config = dict(
    d_model=640,
    head_dim=64,
    norm_place='pre',
    rope_fraction=1.0,
    optimizer='muon_variant',
    lr=0.00138,
    beta1=0.93,
    lr_head=0.00541,
    grad_clip=2.0,
    warmup_steps=200,
    batch_tokens=131072,
    steps=6370,
)
MLP neurons of a small language model. Each row is named by its layer, matrix (gate and up: input weights) and neuron, and shows model dimensions 256-383. Each number is 128 + 24 x the weight over its row's rms, rounded and kept within 0 to 255. Numbers have three digits each. A neuron's up and down rows have the sign that makes its largest values positive.
Before each neuron's rows, "fires on" lists the tokens most often at its 100 highest values on Wikipedia text that the model never trained on.

fires on: "s", " details", " event", " results", " round", "bb"
L2.gate444:119124120138134114132146142154144124139110124125097133103173130173116102147149146160129122129127118128121132084127105148116119131126127079148148086149140122127095083145131117131141104139168142132110117116190125149145128119151114141091076136140162130075119112108146127113101131106083113132099125137155123134130128125141138154139140104143088083124108111125149121121136152157145112134113
L2.up444:134160118100162142141121146135173130180129132137121126111167107145124137171151139131098147137128071136140133118165107137121112135135123133144147066140113096116088102063139074155144102102152095145112137135127141132114160140156110135102108141125159112110141149119098119124103147095122094116147124136121108087152120169138145118106140116150109092116143090116157147181150154157138133095118

fires on: " He", " Wi", "wi", " Wal", "ze", " Bra"
L4.gate217:100071141146153077112112140125103180141129082117111133074077130126134155151157148103131121140136096124112142131144112130142098135116095111110096140125133124101100130147083117132151144171164187126093146122119113157112158147131116157119109141121096113154102139146115146149135176096129134111127105119119137149146149137130161146115109092122094140144109129133127110125144114147133117149111
L4.up217:122100132142131121147094109125094146164138104149124111098101168147165120128145135093138132091133089124121183138160105130093153139121125160110132141099110169118098169145175162082123159180137139161117159151123102198146114117124092121142129097119128145125147100127172155118132138155132163104164155133127135116116167077179109129149126129110141176120131131156174151156116097118097160139134

fires on: " line", " open", " close", " wide", " wing", " light"
L2.gate1176:144081125126128155115154103111088153188117143159170104154121095136101117151108146099126092104107156099104147107126123154123115141109164089139111154129158140145117162146118107142126123142135077127153097126122102082124160146110134122108155130076110127094115140139123096103063086106141124120138117132100129116109082155138136138113121138138102150116126100149104122105117119112121123097145
L2.up1176:143120152083109148119166112160128165128129152159182135144099101162133138159082159083139111114135145143130138129128148154106104112131184107133122114145142124144123159100115098142163115117134096114138102111145123136106152150111139148106151151086122107087079130115149093142099075095105147113153108091086134109125124189127148126122112139127131153102133093136105095164105123108139110094142

fires on: " program", " college", " programme", " license", " Qualification", " course"
L2.gate1502:149087130128131069127138112146137151108145152144131093080108110133124145138121134101141094146068133161128175122120146127156158125148151136122092145115069142126091101154152125092077155126139128126133144099093184129122105147115121132124103135159123114102146146095133151124143141145160099108117120152101127116121102176113152101140153118166092097145141146122099123127119118153170133129101
L2.up1502:138125099145152120101165125126089123119095146135105130107135129075123085153124147118075151171118148118112162126131072101149147134180155105126106138170064151119111121130116134105131118159145103099132104116131139130169131107147132163151138110126070162097158128150135110138112120128128142145130115080090163129133122128182108143133144111169131195107108143129120095100122102105128150161150

fires on: ",", " and"
L8.gate1275:130115092109102150122103143129100095127107115131102131119149119143119113117093100126142148135131100117113157152142105134156124128134128143070131163120141164128148136088127132091144116160137165168111120117138127132103161094150138103114142154125079141170144123137159110129122121111133170113124189168128132092151153146149115114149105112116096180162129123116120177149097179124128161137123
L8.up1275:142149104101173162097156091117096136118100111117160124115127128098184076171133119108145134131139123100140161129161145133130100106107133125159105145135168130174097120091148120153155144153088124131148115150111096129097142104137137108160101125128162107095134142124122147092166136135120110073160146106134137106132156157139105145146103111103076164092165167149134134116124152128120169126149

fires on: "s", "z", "y", "man"
L2.gate1508:128150084109113123141115121075122116150135136100141116184089092129136133152121138129114124118125155121145072148135125098122106176126135132097129130179107140138109091121157093149144129124114166098102130123171121134162116104116132135138093121160110155141132150163141151146186131122112145171125147129148108081129127100161144150112121123117103198121105128093101142146134168092104078080137
L2.up1508:103109143123152094091137153124132110116104122092121096111114106145147114130152139146166124171117129064122127142129138127099112081116119116174130123127145146141130161119135151145143145119119114127139146132135121117104128143144125184145133089131111112104129139140200089145084088130165098128111140090081133125138117137133135094099116152151151106076105147073106083115123152125139109133169

fires on: "-", "ra"
L8.gate565:215164137100141101133118148112139100134170131159119111086113147152115134145138145112119131103144118141124146090106102130143152128109165122116123104151101101115154140086124124135137143130178158121139142092102099169140097148141111106151151109132156121153083086133123095127101115159117135183119094151104110143167110152123139123145123158108126139088129113117127111175113168134146155120161
L8.up565:186115130135123122112127097124137121116146132118134142128145156160157111135125140107165133126129134108123136122121114136099124125160115110154109148139116163128159103155110131130132132130106132118135136143125131134135070129105115088123154125162174068138166079110107168130115115091149117142162096098103163110151156130134135098195136083110119122131153142120140106143085109150129119102150

fires on: "vi", "qu", "en", " du", "pen"
L4.gate1498:142144144144122076115125102111130075133112125138149128114096157135098133068147150164114094141127114182134135147135151125149076102189152160128107133103130085130104095100142149116148123110149177144125115152145083091119128091138126104145162144101161139124162135128146135114141132104153148142065117105163134113106140109153137146115130130141153134163165095178150155120107169112150076178142
L4.up1498:146108112116106122138135103184116052101143149082111133143120141126153114097134149125142128104108125123111108137112151112173111103152158186137164095130092144103095132124126123140133148150111104139155127150083101111119118138126165170111144126157087130103138055156145124166149143108145145145084158101123150086158136164136114123109144108133127133098112109135128174108145212080121154131154

fires on: "ri", "en", "bon", "al"
L4.gate795:118109115131079141141115136144128128138106129118122153107078131097136139125101126144160148107156130110138133088117140105095163123117136072094124145104159103113120137088097087090100127158127125096137097125112102138155148133146145136115069155121137100146167129126152131148155121118167181155121102126107131153142148134112093130191097089142141136137147125135143109109163156109123067128136
L4.up795:124134155169133130136128114146132152119103168079118142091147148168133113152154145163121140132073143146136120098126130090124119151157114121113122107110190119124137134131154123128106113107131133080146149111156158114141106125137123147124059083103133138094127067151106123118134133120133132134157145136086167151154101128096137083129112102179089095081160132121157094171142126094145111121127

fires on: "ci", " Gal", "yl", "ica", "cade"
L4.gate1459:145106112146135095129140136129147139093144111112132122092148155129084129133109115117109127120137114189115103107098132105153137158144115117131136128155119130135136141144152111079162109127113141131124142118151108178113126142127104111154123159121100155145111116137123130131099141130135150165136153122101124139164195161152159119122166136140133138098144113114179103149136159139102072134147
L4.up1459:107132120161127144135091094141121110138135132119128123106095160155155165151107108138145106117134150129094106179174073102127123193125106126147097128179076140145117101113092126121134152114139158115139136174123117160159124075123159160138125163138094114167153115129130120127178104133061136173130075096099169130094133163147175131144105132110123160111147140109164117134110163086114151113126

fires on: "s", "dra", "ra", "ri", " figures"
L2.gate1489:130136092122135158135114153121120135131134096149108127100115166158140162119095136158140141118120160119144132108103110119140115125159155179154089116137152117115128108126135118125125117127174123163160100095088141113073165149114102161148131131083101084136137124099129131129112130127142107158131122141141129095159138127136128150149110147104136153145111114115125176105139127122105119062145
L2.up1489:135125169127137135150158119096134125133114158164121126127104133135137114140121141135142105109118108142150112136121104153085142140103119121131096083132185115137135122096163131149173140074132151101148139119147141138151107088128093111144133143164158071152109118074097104149122136133176113106170085071101126161088117085106170176113132059150123097123136138128150144158091123095158144154135

fires on: "o", "er", "ot", ".", "an"
L4.gate883:115142130131162123137136152097088094127103092121134132127099129154134142108110103144126129090127135135135165184125143137122082143107107131112096116150103172143164131155093196180104108162154135148148139111103151140171112090124107089153124165111121134155090112086173127100123131151084119147113127087118168108119118098109103132092165126129142140140143141136158106102161109141115137055113
L4.up883:123130146152124102158121156100111108103128138063142142088139106116129098145114176124113134147100115119124153119158121118143118103164157161137146150126109127160170150168160122107141142097150168102128142172121116119105133174129129149101110117136154125133106163091109097132152114097157112143127111149111087146155124133103074138120161132105094153123087120140146122157132156144126122141131

fires on: " and", "-", "t", "er", "an"
L8.gate8:097145123180100140130152152160113112113083120162097108127161127166171122081138143157143125136158090075113160140129076126119128074139133145120151159127149154147135127168072090124153100119131120113158145117131103113106150130118151083124106071109109151141154131161148093135107148117109126074115142095045175113122148158078100113102142115139156159103139101128107111120115155089171122147127
L8.up8:139139126154116157111132096164094110119134155117102153126134127107139101117141124112091129175167124116106141147113110133150158112164124094159110159111158153132078181128132120141102134147065140099176221090173094111104176163136096125125116111083128135137128096096158109151117149125115106111144140154097106117129114161107144127105137145153117149117144118110135115125182179151161142082118

fires on: " Southern", " Northern", "n", "e", " lead", "ven"
L4.gate254:146122096163166138144109135104133094174108151074110064127110133151129158158151151144135155121121124112112129101103106082124124153142163119157084129109155144156119139122128143132130126113122176125127091106114150088106132149170115127118129164138167134149170135125086181132119126131139130091109133162150169128153132089130185098091198141141133180145069154160144118137200159159114095147157
L4.up254:158100128138138117125134137109132119180125143162132131068124133136127127142106128093127132182130126119095137105151149074098097186126107106141117138144116140194134098129129149105103145064093133097111132053128105102166120131166123124150131148143101116147151105122152131157138122097134117123095155133151123114161153113056136126120147117128125152126105134141113121121106118133130110100125

fires on: "qu", "er", "il", " simulat", " |", "%"
L8.gate63:104145142113148101116164140149155122107135135156103099139136153139122129126122147127123112151111148156141159131107109134142144136127137207154113141133142132134104111160147154120124155138144131137132109106146130084133127117114125104120106153134055108145101117134097099141147140147122118089120145104155125130153112083161158048147078122144131095110139127160174095119129154121082112132141
L8.up63:163115108133117110128114122138137091102124112164135119100114168165142153096136128151145158133077106134125095079135169112061123139105112111111124137126088129141092105133103144117107110092140121134124152110130120161153076126106137119160148115135174166099122112139118072130190117166104151127113107132125107136146175124143160158145130087174142125121165132132122110136107163138124133109104

fires on: "-", " by", "–", "ated", " election"
L8.gate1391:110127136160178125117129108065104136146160160153176116121137123115125144124140115105133137149157114133114184119155105058119087114106130148112145102180139158128159143105123098112127132078090160148098123109125148148103129097089144075120159106124143109139155128162119123137153124108131124136150126114143149118105127172131145071145155126132129137132119150136155102100129152133145113125157
L8.up1391:115136132150143164119124164097141108125157142140081123121103084136139154116130159120149138157126139095113131167156110153129112173151129119111151184120132160129105142115121137162124132090144106133137116145126116132140126147108173083101144105126098099119161164130136098141124155152153100071107113127144146074064146111129149069130187137105118118176137118133128094144112170126143149205103

fires on: "s", "ing", " Association", " Classic", "stitute"
L4.gate27:126144126141095113149160108166099139134143140123092156130090131120114073108114134123126151127132169117119128107107137141109141166095138145144114100131144119142158108117132122130113093145074102119145100129161140156093159119125174124134133091123138148144136106118146117102121121094098097128122130139113131107167138185122094073126137144121137159125090113191107145114132181104120113170180
L4.up27:107132123133073127126118098135116147106120103107133104117102141096126159123117159148128082191100092163184158100128113105123132162133106129114123132173119119100140114145134136123105137138085137181162114076183159139113084145138164109155146120140132132139119127104144125136133111156106124096165137102152167128158124135093093116133156105101137164131131158154150151070166116137126143157134

fires on: "'", "ı", "an"
L8.gate816:116147173083130121117124151158132165089080145135063114135090110089102121115109056171119144118153122107130093155150121081128120155144119105131092104125096110112143136100126114152080179116122194144131095129106152119129122115151087085151114144124121097137134138126156148130138111156127144076162131089115147176127112145097154135151115105140084118151168122151121125101140111144119139147129
L8.up816:106121124095142130146073154129170115103123091148123127153094148091110116078153134124120139144138152091137129131171112140111117109153158125148122107111083086120137090094135143147099162152115120117123126132117102125161117106134141145143132145148163107115134153102162135123153151142136164149138116167136134087167146091154168096113093176126102128126116103077128090112089170184129132095121

fires on: "S", "J", "R", "V", "G", "bi"
L8.gate1029:143115142092105093097074086098158144127161121145142141115124126115127127141136159183106117119146107152169117078152122099111105174111152114153133132084136128148128129141129114108107123144133155145087134127151158150146139160149129115128135157121142167106100135136153129105108128138134101141118131100104112132090155108140098144145099110080095123127115126161155124133130145107105097116126
L8.up1029:157102085124120111135125163140099110143121144108108111123184125164120137108148136127121166121100141139150093098144122129147129134182142116108148154119155123123097082097143149117076150164162121086106150116114154116166120140137110150129136129176106172099124094128126129099192135104136170104139122159137119128142170116145128138119107074172165138116121101145138095133110127135153110136105

fires on: " N", "U", "n", "ch", "lum", "ga"
L2.gate1675:098119136121129114106164106132127161108151133168113099141141137106138123113128132131101133094144103135142116123123170094105138147130114090129147166130141092119097127116148133124070111109134143142115132162127116128144174126119139098165140132145131120198122138123161106167165118103141088131102150128133142122136131087128128139159103131155101132143119189138097159147142141152100152135108
L2.up1675:118094151151112143152148153121125124172161124135147135125125147088147197103144118140123164150139159131132109158159165125137140104124146134106134111051114148154133128134133123140124152125123136096100151116133134151169119144142086075094135133124132130139157099107118165144134156202136124135125114103164127158106136148105100158150167124126124054099149120144149080128122116081155146175094

fires on: "s", "mus", "N", " Mus", "ch", "fa"
L2.gate322:122127128102121117118145112102150143136157138119131112104076100130166175123148115109092103097123103083143133142126128141110096121133118098081143104094136114127090168130085114097107095087144191113129137135091098131100116116112107165160148075114138074118125121137144120204166152142132185096112128116126146144111139126142126086100133138148153169124136164153140122100154150106113154110179
L2.up322:095127156122167120127122133107133141124146159114141113150144121161195137117154129084119156153128155143133147133155123106150129138111109125129137098155125106131150149121119129133155130116143130136130157109141113119157133165130091134104114152138103100132136087118125089126147107106129106090106138137154139160114131107116154130101119122149154119137097136114132110158124165147149142112159

fires on: "G", "S", "R", "N", "J", "Y"
L2.gate277:102105159116102190111104165110096144126140146090109107086138131148155148158110148151097117129113162178125103088118135104136173149148134117105152166095189123118122116099111110145131140146146130124085124120089150121135111144131113169123131149101163116152155115150113129126132136113125112109102135130104116088127154110222107111118126141084087153129118104124144118134151141136093092096123
L2.up277:120109182113113171114094152130162112146123137102085126103102150147128122136140162143134133124098151169151082115125151118166144136139104149132137218119125141131107104123117135158119163134127127128112132173094129128157107154167111091110152162115154098129160141170139136146139130126114138106086136110157123093137133112187129130129109177128114124140129114125149137121088143110118108081117

fires on: ",", " to", " a", " of", " by", " with"
L8.gate514:139154135134117130081067137142082126143150113118153095133116119134105113131133110106120128112100100094170184100112126169095124172152102100149160152154141181150121174107182125140145110143133119133131108148078075142169157152119108113086141157080111123135115170078132135124193144087103081097154150104144090093111153153150160116134104120149146138149118099176159156185128124114138121126149
L8.up514:099084111096167153147127090107094122155086105125105132131148132140119155141147110149125159174135112138146142089180114129135125160084094113167130160143115135139154127100100122133167133112094162132129115133108111115144155120127110165097140155103167136144105101135129163123182117097128095147099126140108160120126123179117134112145115154111102157102164140096115142139104102106126096123123

fires on: "id", " long", "sur", "and", "bat", "ot"
L4.gate982:144105130186110140201147099136191151128168123121118141132108132115126143115141075141142103117124154133131144112109099138140098134135109125100141127109146086120123113094097142186141108138151114123112153050157146114142148098100123122138149136126132159144129166134164131122121095083080148082179130122155107150154114152125119119141106159105155117149115144135131142155132152092102135105147
L4.up982:131185124127100154149097042137114141101169099127139129128109158133135132118162125080139120098091154133132159159157125106134086142149145146134136172140131136152142090165115102134121065131143129134119158146141147122116133108131161134147134129174136122143134132120142169073095081129057151150151100134119120124121144154112146099186137122152077152131150096104149158140138130130144130147141

fires on: "ation", "ment", "r", "th", " Second", "er"
L4.gate1339:173120150094155135124099130134166112109146117121113096101132126126133135130143124135116181166155137144128130138133166182099095150113129118115129111111146137166113134121138115121161116135088148094161144144158125114092110116108155121127164149127186133161093131082149107143117123144116082115135100079090128189157120211126163136121106093114147106140116105111133136120134151113134158134143
L4.up1339:152135143167111128131149095089137172128102051140142096132124136164128158144142123136097114150089132126139131164128140103118214126150140149121104140124137148154119121158146154099115137128145116124127135122111105171116133135136121118111135116087135125097154106126164133070131119158121064145117185141120148104147091125119142103157146130137114142100142122137144128145146103108163108116171

fires on: "i", " inter", " open", " Open", " wide"
L4.gate1331:145140108108114118116148155111098147171131133128113125154109113123130106119124163145140127139096159139115137154073130161163137111126142115113106114120124125145124119136075109167156122115130168126113113156119142122129128159129091111136126123092168092156117124121143120121149136166091147137150125101126169098153129141068128116124137123095169151178076095112106142113124143123160115084161
L4.up1331:096186153098087179104123181123167143110087133135127148103088141140129132121101148121142112151118184107076109104125155124086124123094126100118100178145148143101125153108180104111134104123130115150146166111146196097117133136145119139120111127155120150118155143181138099152120088124106126118147176152145166094129158175108098116127127148124130159144123092150125106141118118131135123131112

fires on: "P", "tro", "age", "ur", "dr", "ine"
L2.gate237:150135127110164124139139095140060138113102128099139109138134117164058138129131119127119080116136131140095139146134107117189148128160129115132101141102111102169138102131107133139122108099118125134147130134125099120138114162135120132124183110115146134098119137091089137146132118126113115117083072128134120119136139139150103107107126121134108127148142158145141109154150143137107124102097
L2.up237:133115106135125134124189133176150154100079165132141124108170147118090117106112129127152103142119132124132121114106097127104114127163128099123135147121128137111144091115100116113157121094099120167091127137128119167091150146106146129119120096133143118106096177106129138112148111119092136139121111109147083146171120156118135116132188120101110083146140102088119136160132156148085149111108

fires on: "n", "b", "bell", " keyboard", "yard", " programming"
L4.gate1123:104134143138128131152152177105204152124059136112094149150133119143104156143112119112129133108137130139102123105178134101129143078127146108131153153163133162127151110137137116134127133131160116127139062120140124151188158069096132163129127122140114138164100145126093098110132129142148109110153117128105159140093142141109153112108115157126150104123118178116154125173103139134178153129149
L4.up1123:116125079165094115134106138127160138146128143102141097118117121162159123146121129133100156193128169156153128119127168107111117158108144118111080133155114094139104134106123146137161143079137134141144095163104130131118150106102141133089099194091127136155124112126144114111130139141170171171123100097149133153133147162144143161113128151140144112116133072108092151164130128082136191149149

fires on: "'", " Mc", "’", "id", "lain", " Christ"
L4.gate508:116147125121127134186128161127153114186115133125139124166119111142169169136120141111132143149120137143109098134138136061142079146154084120106183167140127096125158134084150097081144127168165098161109073135115116183134132116081092136143139121124153139119131094142104133134132092101118105125132103104158126099100080114113148130127124124152092154135129151122135126123101128129124180099125
L4.up508:141057133163105107191123174136129119141142091123115106117133081129151125104177131109139147099103158166102191156155152120149119181106119159075121106132126134119113107137067132112117142136137120123111139154162101120096111150109120166148104112131123122133079113090171121149089111149087143134112086105102122133108125133105119134163159121127156143126126149113118138164103128132128120101137

fires on: " Val", " Gal", " Pol", "cal", " Bel"
L2.gate31:124130127123130086147115123105152144139109098125144119121106191153166136104145170142115118119130152133123069144188136118113137148107141153120112142159141109129110126137103072092144131146137136124111145146141124181114147116105136153148116131131121138124070122190106171150109122127141110141118103087157176155137137163176167131147163143103143108104160058060121151102113114091088116142116
L2.up31:118139153130122111132145134114158132126092091136145109078116151125139137110122174140121148083125143128141060136186133108136134165115135156107118159170112127151133156128110040093140122138126076134099166148129102130088127103101144160147118149134099125110087121154105133133100154135159078144073110076110164137113119167188112110155133141127125154116126129082151155112089093106069143147117

fires on: "l", "li", "ad", "ab", "ant", "e"
L2.gate661:123106119143129130109189137116108123114113167093072156142124128111128114142121129148111135145166110139162120145087130108140115139086092106124081110133156160153146142117153124117163127129109128116124093110115116142090111109085123142132123127145090146067108171139144130058118150111082104149155141120128145138119111130118168124119122131100119163137094114102151163136131107130066136096125
L2.up661:109131138112145147090188135156118092101121142072088133155132125137153099110113115153141138165126135135130116122094119132115137118164096111069114094129109162134146139100129084134139125161183151119139083140132119147143109128147112144155176139115093136084103139142179145135131165143074106119144167126121139144128115131135154110160100139098154172148101146114153168116145112163127166112109

fires on: "ing", "ed", "s", "habi", "es"
L2.gate467:166104138141126144127110116124110150151132143119152068138110147114109093104143174099139102147158131156107132101138154157150164122153155117120151118105138171148152093074152102123133059078170145142139091129093141114066123117128146166188134109156154110141107143152147125125103127150139129136127150136136129101099120156136166101102130147106123144107125097143136086154150115102148103131155
L2.up467:134149082129088152070127083142086121123189099116116193106097158104127157147108150123129150120107130126108126116108132101148118131117121104118111120125148145096159151149110100137135160160082120118133164168183139089098094153126112138118114157087127144161090120114126130102113128167113109146107166143136112116127171135141090130142134168141144092129138165119161092093139090148099158143179

fires on: "d", " University", " United", "al", " Grand"
L4.gate1221:144118120116134170105149154104132169138147105114139125104141113116126109123130079147089169073140104115133130106118174155140068115151091138124162136118132140161112138119125150120122124160171118090122136125130136119165135115145125143130115146121136114127151150121153110097072078139137132159106093155138107138130091105112139167091119132132141142131099102156130153090133146130144142096119
L4.up1221:109131159130123132085107152119119141148113082125100167137165117127111108133132117114116173122142144123110104111098140173102123091202128120129136125128154131137127100110129156105154115138121142122189117145121127125150120103158134132148110150141149139107110121140137108111063101105153151115127093173159138131159162122138141136133144092119147115091109130116123104134113130108144106141189

fires on: "el", " Po", "sp", " not", "Feder", "š"
L2.gate693:099123098088120092111097113118150117113139185163130127115122097125133155114119156115134069102133129149147114082130112133105130141134105127130138151097143130149114096129089120130126119129163148150150140138155139122110117125146091125151130104100108133099085121165141100112157164131118124129152137130170124098075119145117143116140129095136122132126141094160116102129127134118128164101089
L2.up693:107137160126131112124122132145144143117100120145122122147130076147114114095106116174097066108124071133108109140141149104173113093147142127109117117128106129094136092164120129097153115128130134112119124125109156125102126144111072135130117142127119138133150106143148115124146141159143177149103105124117130146068123137132158121105103089065109129176128148074119107123110120168115099151079

fires on: " guitar", "sen", "phy", "ba", "pen"
L2.gate1442:101037086095110122134096114142106151128114135122082122152164130094116131158098151111141120123121085118114124147139165089095139116105139132139092129119125142090117124128147179134180132132151117155119175157110115151135120156145141059121150167126129105118116144146138130147151124139100094112117138134139112131122103105135154111113148145140100169121129088127128145129135128162158113160141
L2.up1442:104150139138086121169105122135103127091111133107121090167149140133111119158136121126150081136101147109069089137135140076186122116124095119127119133125084146094166112126130110156098136113126140166131172175140123131142136096170145126129095149121133110096114144135135114145133147140123096121131163115172156153135056089151144079101109144109097155125165100146095153160124104124120135124122

fires on: "y", "o", "v", "ol", "po", "u"
L4.gate810:144112170132157193118187152117129148144099085138135112118135134117129119123145116128118175115129100112136110131103101133084168106110122138101133100114156149113108168158090113154125142143125138135147158094087128119132110145122125132137178106096140196116096140136108127109120096067142160121119167146159130131119128133097109109045131138107100161115099171161123140160110110130157138137168
L4.up810:163162175101149161157189140131144174117124108169125141170133127160122130078149122130108135122108126129111100143085167151108156136125124172152185155160151131135112139131143086181154156105164128171156148110157143150133104106107151136146144113129144112122171123134110108134096151091164140117135116186202109068139113113084122129115131123117109134110133146128119079148173083104177167122140

fires on: " Bo", "zo", "o", "po", "lo"
L8.gate1226:119104124140146152150125161121131123113097117113163105129112153137093119145139148137137141123168116081133122139117106048100115153097125118142129104101146122075099114163155175082146094138169158091120140083133149105128161148127130137092106099144106136121124121115160112185168140130157133078157143137161137140141132131152132121097160155149116138110121150125157097104105108114103159132136
L8.up1226:137150111165086113093148144103135112086142159158158129162163087137094134119128153077105125140122133092045162108070127145132105105139109126120149125126116135142137155132139157120093146142142098099115135081194100164127097154171129127147120109160142103112168100153096147125136132133130124155108096123157097097124122160145157151095118063109118129129145135137156112105138070101146105144068

fires on: "==", " found", "ber", " Notes", "sh", " =="
L4.gate822:127081132132145118139084111148116112136087087164136167182151092140137159164130111173110111104126163119164177155111148150145097140129173104104153165144133113109055176123124089149154141130093098106145123120103171227134163089130127109092118133133120168135152085156091157114096131093099084096138116156133155125115103076120124122118192144113110158149198116132178125081132130125117132114127
L4.up822:084117134107130133162103087129132166148147128123077120143146128116183165181115141157088127122133132170132159112119142129120134126173081105128164104089147138086133136121136130102130125156172108093147193077126123161146155116137142133053141143125105118144139122099131144115141132137132125120091108163124134106092116105117134104111120130102119114149131162129187141154126102146124111123117

fires on: " Southern", " Western", "t", " Sun", " Penn", " Northern"
L2.gate1479:097109120089124146124158128143145114156147161109113134142144111151166142083117165169079122111114105111153133133079173107144140210097098150129137157122131179124147125111114113170146123132104126125157133128136135148144150105105070104121181124146173108133113131150104113139140176171147107101114133179141157093160107118133124104120145096151142186166113136153095105080128151110173084140135
L2.up1479:097103151092159150160150105141135132152149142134083117124135115163126083093128138151096118130101081129143111108102135077152098163126119140121116097135128163137116126103144116125134130125125147126148086138154151148150151152113099119131162131152166145129098115142137118112115147177167132092109120135155173121148103139134133093115150077133133192148113120144101159084157122109153079114133

fires on: " Gal", " Mus", " Bas", " Gall", " Bel", " Ang"
L2.gate1474:134082115099123120124137118141127140130146156180152155095113149142115129099140107102118106154157132125098112113144199147174174136122144130125133156172150119133111082138097093114110152134077114171118115149125139117119120076100132120176179119125105082128102126124145112116119151127081095094089133110167134110107124167146134196116109151146117137141141141136098159132162130149137149155143
L2.up1474:115125168134139132150147095115152131101148174164138134092124124134104153106110119072152128119112105140106122095136131130169134135103094147124118164155160136128081120158103127095117135110123103185179125151116105104088138095091130134166168117124136144136064114113139116147099154118108085119087139111132119131095112149119143135098161159146084112113120156139075148172126131149130116136155

fires on: "ü", " Nor", "or", " article", " Bru", " Er"
L2.gate565:103146125132146111089127126121122111114129101162149138102119134119138150106106120178124135155102121131114105110154139174155113108138111100174144122119122089096092109113147133094150130131163179107115147131115116131179136114158107141130110056159140162089153152140153130111137098125095093193127155167148160104135165112126129104104074109167124115130139081119157126160182097153137137109124
L2.up565:059108087133138109135110081103122141128096137132128103119143113122159191099147131149146127116110153106136115067125133135108137114108095136115169122121127105119071159103138145130170147151085123120133170116114162163130122111109113138100101107112108153151116109113156124132156094108131064174138110116134136075148114160127093126120125159155131121128129118134187135158129089114165111073131

fires on: " ===", "==", " ==", "d", "es"
L4.gate924:155099125130173149079104134126139185070130088135123156136093104130143128192128142163153112138133172125138159099099111108143149123101089105112177103129187121149124130115100110147144101083095150110116164145140109121126095137122110126125116124158156152152103150069110123110162137134114067135141198144118127108201114126113163164124132127108168153132142141111146101098103177084134123126160
L4.up924:127175100128162133121127098126117149128131113093113134124144108137101138134072134151130170127154064152102151121093143099119129113115112150120140129124129123108160121134173141107134149142141142096130127108109111184131147159129111119150152135132135116095138138122106135155160134095166137172175124110171154100128122103077126160115118137119179133137140098130185117148106151165096135098105

fires on: "s", "ations", " ground"
L8.gate1464:149119106165137125134139131155170135119139077150142168144142103114104181122112134068108104092116098105145170113155137115153130118120169088135109159151135149119092110124075095154101129140115154086107097095108140140128083143125117146132131113139165104087130081128133138134131092141150107172108126111149074138151107146138149133131116104158098195141125106090116115115138155106151158133156
L8.up1464:135101133088121112129137145123157136113107140091124129152124089190148115150132118126177116177141108143122136124144116141142134123132086110129133087115134145123130093122148111173145164141155114112112139154118119150090144141138112139117113144100138186088152099107114106102082085117124152119130114107123149164142115176125151136141090110161163126171165140139101143120149153162123091113150

fires on: " and", ",", "/", " or", "ric"
L8.gate1417:080093135108161142132105154161138137079128146094179130160120127173135076153142121107131130115145111117105142139131109132146120155129111124063136101134117128165136153137145127119120098123106147146113112151073158157090133116118161133090109107153113118154088115111117114128115126155148100096138113143136124110115175136113139079134136149154160106149125127096123172120109164147134153129115
L8.up1417:106133121127133119148152144081143107129098104145171150128134130116129169137153141118118118127099130165131106086167116115152114094117105131129079125135157092127167131083094140132102135145073102130092111177154118175132132097160133144160129133134137140108157147125139108147147081136140125107111096166138079110075112182149117133127126124123123171129129099139146172176165155105119172146105

fires on: "er", "ish", "e", "r", "ers"
L2.gate232:108091116137113116160116154131187132124116144153122104131113126146090129102136070110116098108123152090139140108169113130127129126117134124126166080121129161164114132138114106148133164113143104082158092118145120110104139120176173109150154139130108119147110132084101131107159129113102133130178111105162156108143123131116145130134101135155147145104139120149105119095138135120152136111089
L2.up232:168125114114055134102119146129141154148129091137123161113115110148176125153134130090137145121123152107162145125152155124110141113163121107129099093118093145170130110118124111150166132149147104170146094169118120109124143085175099130177141125109134131112122145139115149082124133097124109135078143128153116137145121114158106102146115122096135125086086128091127111160169130108124098155162